From a checkpoint of a small transformer trained on Wikipedia: MLP 768 ReLU, LayerNorm before each block.
MLP neurons of a small language model. Each row is named by its layer, matrix (up: input weights) and neuron, and shows model dimensions 0-191. Each number is 500 + 25 x the weight over its row's rms, rounded and kept within 0 to 999. Numbers have three digits each.
After each neuron's rows, "fires in" lists the words (lower case) most often at its 100 highest values on Wikipedia text that the model never trained on.

L15.up448:472503471520544517537490521527438516511562485476503505527462507480426542507503502533515483476514528453484495509513537468473538475468480465483508535465473537495519483473471522478485463507497482483475514501503496501473487561438506522519537496503514488537480515513484519505492505493494487464471508516514481539465505478492470499506471551535481477484504491558489515503532493506477557537491481512452515522476534481541521508458519523507491512541478508480470531469514542540494514478498505535497498484474468511501510502496461508514492544465513511480505527488503489503496527499486483486
fires in: "national", "best", "for", "american", "top", "state"

L6.up324:470532487472509525513487469511499480426479501537503506525484524492482501506493485525508536488482502493525488588497500504505503499545559514489528510448518504522514464539537547474506524516520513490479483536501505468480508514458523520515461551522504499518509467553491473471490469473506521481503488503531477464461503502563456518461506518537491485495481532512507491477467530493517451472493471522496472483483519533482498498515520538516529512504494511472473509534537479477505502513491490506507552501514484488485476485489458507461470524480461471456476544481516474516468481484497507502
fires in: "to", "which", "and", "unit"

L15.up742:482540506509516503538514503507501488521487465414513503506453494523511518517429470489552496502464539518500510488489482519523444493532503551472468459567504473439520454513467529530533479483508541536501487500519502507506499510521523516506535517494481473479506477508483507479509496483506475526457501525547482506547498553492513492533442523491518523473492463529460486508479485520468478540512485512494489499504525506478492527474503507510503495507511476505501498481502508525497528471523488469485492489498500543466504520508546524519503537464497473483512541465483477480458513476502508515
fires in: "as", "8", "1", "2", "4", "so"

L16.up618:433513487480493446505473522519498463488507504508551494506500519496448515498507503436467484514497500486486507537510503493484551479487486495496478550506551527466501480465474502467498489504507464522504462522495507530519495527500510532487483457489514523522504459505470521520484510477510476493520493525487520494502503475484449533510501502510538454480496486539478507516499512468510520507532535515507533498485508548520561481471555513530468451491511495511491526525480552550528489505495485497450541480521485516487477462490550497505489509515448474503499509478491549515498495511495478563
fires in: "was", "became", "is", "as"

L12.up693:494499492540517473522470510534489489494488482505551499529487552539474482469506495474532491479493543479492520503494483503440503487516521496490456521495489501476483504505535507455494567470553493465553467520544492507482501496504525484492522461494470476513515511505505503504508467490413490515509522504440485503491549504458488522490501489506505501489502460521488488453555533508507497527528530489520503510514505480478507511473512524508484438522569456469557541522534518499483479512510480477513500498500528512494492502501519484513542503496476480488460535467497482519487502539498503489
fires in: "the"

L6.up740:513547481508519473551487477519469517476510538459546495525495504540511482537474500514450536531510531496463501508518509511452491485495544495515503529469505479495507523479499495458504487460564467483516477532480494519463491520466481480484514466532466476503459531543500517489473485466520507509491469537490486527506547513489461530498508515499539445478478495507526482485474473523511521515508500493428496515497502492507481510506479478524512469516509513509499577456538518536485494516507527494490493532488508513473547518500526506464520538507501499510492500502519471530454519525487554483
fires in: "into", "during", "to", "across", "throughout", "for"

L9.up110:474492492480516504570509510523508463488524486499495461525485510473460490498474529505474470519511489526496484513504501501470526540494504491496502481512464484495507450505482527533564482443510462531518499511506425462547520525473531478526490507544477485526473495485523501457495484511448487456481524496529521487482512482488454483506497511518530496495527457509501501509479521486518546447570518513473498518469512512501516479536512506519514534513516509521432570519505526528487449516513512526483516487503485482503511509494488474499507485494486490540471501495495491488431493502497499502
fires in: "of", "was", "degree", "born", "years", "were"

L6.up244:531507526548467512546506499537511501505508559456514512525494546474473460535468518544462522468478499493480501530536504511467474501503448504506495525493540483459472499516510500498553532513536469517512461524538462542493513492498497493445503506492525467483483521509483492486536481474469491449489474535503490501451470505512485530456498485470524489520524489503506465505489497469494510506507482512482482519484491510509495512489494483542485485516510519500506514476480539538511541505490515498500550488510489515506503547492520491438575542527515453464467534487523475491487491480499525501
fires in: "in", "within", "throughout", "western", "across", "outside"

L15.up384:437549497496523476507477511564517476497457524483502495512506519463487492513481537481530451498501500532429485539477496571520469510471521504482501528506496516462514478512483531489517498495495475507514503517503519512496478512480477503526534490533463462524506477546491530488508493476477490480513531492517503509527543531472500484487521490517496443449480479505486470513444498508491555528503477493451503490490468550539507522489559501529511513494509486465515474497522514467520515516483470496495499507488511498492529507501494531500541495452462482486457570526511515495479491509509475496
fires in: "and", "to"

L19.up171:443528468512528483522506512512493506525523454488507469518466504503509478524506486482541494519468521540511478521499512511498537508476478467538486475505524521491535518524491492491513507534491504523516428544499506476514541523473467504484549487490503481543481498469471552505520507512494509480511486490449480529453531487481473475478504511517515482475487461560487543453457485487469508535505517503521503512478482486513511488512501480559522459495505472500522505467537524492469446498496514482471488510515496498434537508499478507533471552521481488487536496479519545489483525518479468533
fires in: "was", "had", "been", "were"

L6.up548:503527525484487483504498527554556505483493488489495487521459490511486495513495509509527470471518519468484506518559511511473500479495491534503475513491467451469486487525452533521515474495527473485519462487505514474524544506493535500449515525451449460479528496497541524480528489516496461471495456500506499489476495497508486537442511492460543499462465456548483463485502557450496487561516550524508493498531520511556555494518502518516501494477502523509470537494519506493499503506489514510509515503508502501496491512491504483486532520527491484472497545482490541483524487487478480549
fires in: "at", "near", "the", "of", "from"

L15.up233:437519520471506509513480529511521493494490470477519512527502507526501512546517517497496511490532532502441502528512477508493510507432474512524479530511501505518503533522494520463544511523536498503520523490508515489471496513492559501486486525497491485462508507533460503485500495490445472494490492479457568549452529485526504548497515496497530456492512497505488489490521511505517502444515503493454455521460472517480514453492553520536484482513543508478500540482501517483484492508493481501523506494492533475503447499510470485482506556449482482499509511438539475482477473468491505524
fires in: "would", "can", "other", "she", "could", "to"

L13.up147:489501517509517471503467492525495491504497505523515491494497480503502538505525473558495512449463469488526498559451488510491495513527554483530470497520502518494515496514536493453541518438469483477512467481515499492501523481492541508491490490496488490537520461517443515458529482444538483503509496546517486485507486492478505512502434529500495517471503517497519485477489560497480482518506530503519485467482488548526502495519520507494495505513521506517500490479500535523528483512499507513463521486428492496455536537485502489536589505542496502494528514444522500486494469480491507524
fires in: "the", "a", "caröe"

L12.up658:494506475526512489478485472484505494492541516462478508546471552491476516486506434478521465522470461488481494532475518524514506525498536461529491522492525466478540488497482517477536513490528515460528499503512485471483572502460556504476561462507471444532515506531499531477524509495486488472460516504479527521487493526492485555480504501521506475471491415520499513494503493456506469513471502514437539509521521529516536499492517476515473522521462480493478481498508498515503525511469503519517507492542480519472497493499518490512464501521494481488531521465472491523506487483497490466
fires in: "of"

L7.up308:490510497500479496497500497533486505467528498475473475518474478471498538505488474515550488469481506488468494485500514481449509510501552482475440497467477462489531470501497517498506502490490486444535489530530511486503514510509545520492489498464486468494455444567479518490519498518511504453469545503507588526457528530471501543461508496533513508481498462508503470456500554508502532527492499498507519512525519486510529504512583460494488486519489472495558545525492489505508488521516512529500527531511485496492515485493503539479495504498485491498508515441491478479512518508488510499
fires in: "of"

L6.up192:489515481516458505508503463575518512456516523502522545518472560521481565514490462511530506470485526511459467502479496512508487479529473518493496497505513528507521509474481519468487535449510501492546516504494522466506474541452522515499494486474501477538512499526528481470472513493460514483434527499490505493519504515510494512481506521497486500478486496544488486490476499505514480509525490544490547509491511519543478512546498488542526494532514547472486471520521509534467451520485569495489529493497494463487484467479447491490521505487495480489433477481508521509501468469500518513
fires in: "until", "which", "to", "whom", "before", "after"

L18.up343:455497509496506530519496519553493501533502517473491487546468570478506509487480522495500479445489448489501500520531514509506535534486492492484497503514519534502545469516468540503466503498541498491526474508495487530482472472465510506493544522474498491501479503458519510541487511512454488475522497516481521500427521474512459498530505484526484471472505443544491503494496518443566493501514497488479523504451481494539570502529527487477482453516500512502505562487510489487485501494508520477462500519476497473506507490493485499495476525490477517495507557461456499536507505492505507478
fires in: "national", "state", "general", "government", "public"

L15.up582:493520471501555476506471496500496492500531509491529495519451504521476482542478547498468475509474456509494489555497495477494560491463504527502507532511497525533534495503487509508461472508539486507490460522507515508481500534484497512491521490523532522491500518522512528488533494484521496481481547537500515532493513502522461509474498471513499503457485515544506517474506474491518474474509576514490515482449483458526527495491477483548465473519512493538459517406511514484513453488474483507462496489480500506487518529484490485532487496488480496527448555488510513548498494549488517481
fires in: "was", "beijing", "been"

L20.up339:454485465503503501546498508560473493528492506507510440509482439522502508484469452487480550467531477522464508484463506518515516502468504496499502520528501519466494515480461489479536458507477506471528471536497515512530489513497484503529493510478513511514527473512496542515510527489486478456523536451493484513491513497489459521464497518519518451482491471523503511495545552524495475498543516491483465519502465492513513525504547494510453479519465464474521539524464500500484493520537444470526488507490516514503499467501508528497492545507500548467495520475554495501514528481469525460
fires in: "as", "became", "by", "was"

L2.up764:461539529500489517546451504523485495503478515545538513503482555471501551500489493564489509502486503497493541505485506495545516489504510482472524568548508498452513516496507502479483531462508505486558504490484489515436490519499501526524504500475480531495499482488498512438524471487455486545474521442497535491498477533493439525432487542523481483513522516512481474512492512498497481523497490499504539490506431488498494501525488510519472493565488466482481498480509504544499487495490484484509525470455475505480503486491518477486542517527483487504498517491531486510483504484494496518
fires in: "the", "by"

L9.up650:502496525543478473497485512531553520503492515492503524518500513482507497470471460557472527471489483487433529521501490542471502508502501503482434542505504513493519493501444542471527469494515521514515452520513479488540483493501525514490511482531494471477485485530497491466522497501511475520446504531540512525485491521494511478475469503531540500505522475522445463472485516523517498509530489492528524546503492488488540441482474478486474495561484446520543482473484473499535480528512528525509511485530492501480539536476494486492492546484520496481491496502482472482515549463496513470
fires in: "two", "three", "several", "many", "grayson"

L11.up711:481510484497516518485460465490536494485482508478513553532500498451485558505476523461565515481494520505527513552522523514492498479468511507491501514488492528506534536552489486486483498510513497487512487526480487486473455515456506510507521488529515509504479529510500527498541483493499528512510468498445488496481531533557440510497505521517485495471485509509473482492494511473494550547529479492472489523485494476475500500518528480518447509504517497478539490524513514512499460487513486490488522493500534462495503529480475493464589562478510446468486462486489524505534537465497517485
fires in: "to", "can", "and", "could"

L7.up172:490498457498504437511518523489519477522506488506504471566503506468528477486509516506515500464487514521498528480456513515484524518497496497479479504467481467466524503487491544514465475448462487500508459490481488525449477549504524484450464465520515503535494470478480500512500510471482487454514505507521511518494546517479495527486539527514556505464497535548487451476489513518502538520580504500512516494541499506506546529504558471497478429526495477512531525495482498490512488511515511520503493501492480476539509521485484495495542508519474514489470531487488468474473537516499488518
fires in: "in", "of", "on", "for", "by"

L2.up90:482491538520537473535489535519495481507507505496536482489474503518511505482541483532502514488447525538465517484489500499468541446534511511466480479505500473481520476491516485474511522490514476528485526540536508496504514488481527485448518484518478525526518461527482505481520449513483484512461518514499482508477548477519484507473481517521485480521486458513468452500479496493552519536503526524451507557509511499501528523466523470520472491481527424475527494507516517518497499506503488524482531489535491514497491577473458508482487510528490507505445540479509511530506493455460481465
fires in: "well", "these", "those", "beyond", "ewell"

L2.up342:509530509505531514511476495542509492497473503519540475486488513523508512516486501523561487452481511458510521543519492514511488500471500499507480492526497485504509503509491518478481536488507459479491513456520525504483502492495528485452515471474494485525511449495496521483507481489523456542505480492495518496478527540508453527414493520461502463471522494548451460456515544509489497508545527451481505497521494563499505518468514472514506481518541457491450489490503498469511518507501451473497479537513486446463500524499546496516501518520486497493488552484528497519524546510498498543
fires in: "the"

L6.up286:494553541495525489522503504469485486500529527488515477536475529512513497514468478476524528501509473530529509491434502535504521536506513515491488503505481476508563541516537498504533493436498484488494484496500505533497495508484483495494494450475479497483470478509521514505478480473456514545493501537520518509434539495505474508506503497508561443475488467536558475512496488481512502476498490510463535465492475508506519487480485509538498525525504458504516488486495521503510449496493472513516488520460523500467507522504513501453496510516484492498430555481504456488512513544478517563
fires in: "of", "into", "moon", "on", "concerning"

L13.up573:496519522545490473510469528557501512483488517500505518501498501500462503501531492542487487425502522497438530483468489495444501507465510517484524511468486489469534457514504493493556512485500512524540512546511523511509504504481482454504497486516465512514438509532544529452509465507504516526482502533477470533479494494538526497468496540486528487516512437514501493506508474517502464497480481487507487507505482518499501502501517496553449466551550467507500540515497459515534519472502513484480504481472502487491508501493472533495520533520500498476459508482476442503441512508488512473
fires in: "these", "other", "some", "those", "several", "many"

L7.up377:500486517463490492536481557531480475485519501506489472530463520449486515516502486495466509484491504516520509498494515509482488477479529496494499515510466489483502490494472506508512463453520507488503488522498474517489530499461500516514539509472486480489523508452510515504515534469498528443499506483575492517438524497505476482501505528548513533501481539502491486506532501493486514471553507499459518514462508509489511511546475515479514515529496500506507494498487456513514473545476549566471505480500454482552532516493521511448479515538500509549508489460472473446440545490478495529
fires in: "born", "age", "has", "degree", "composed"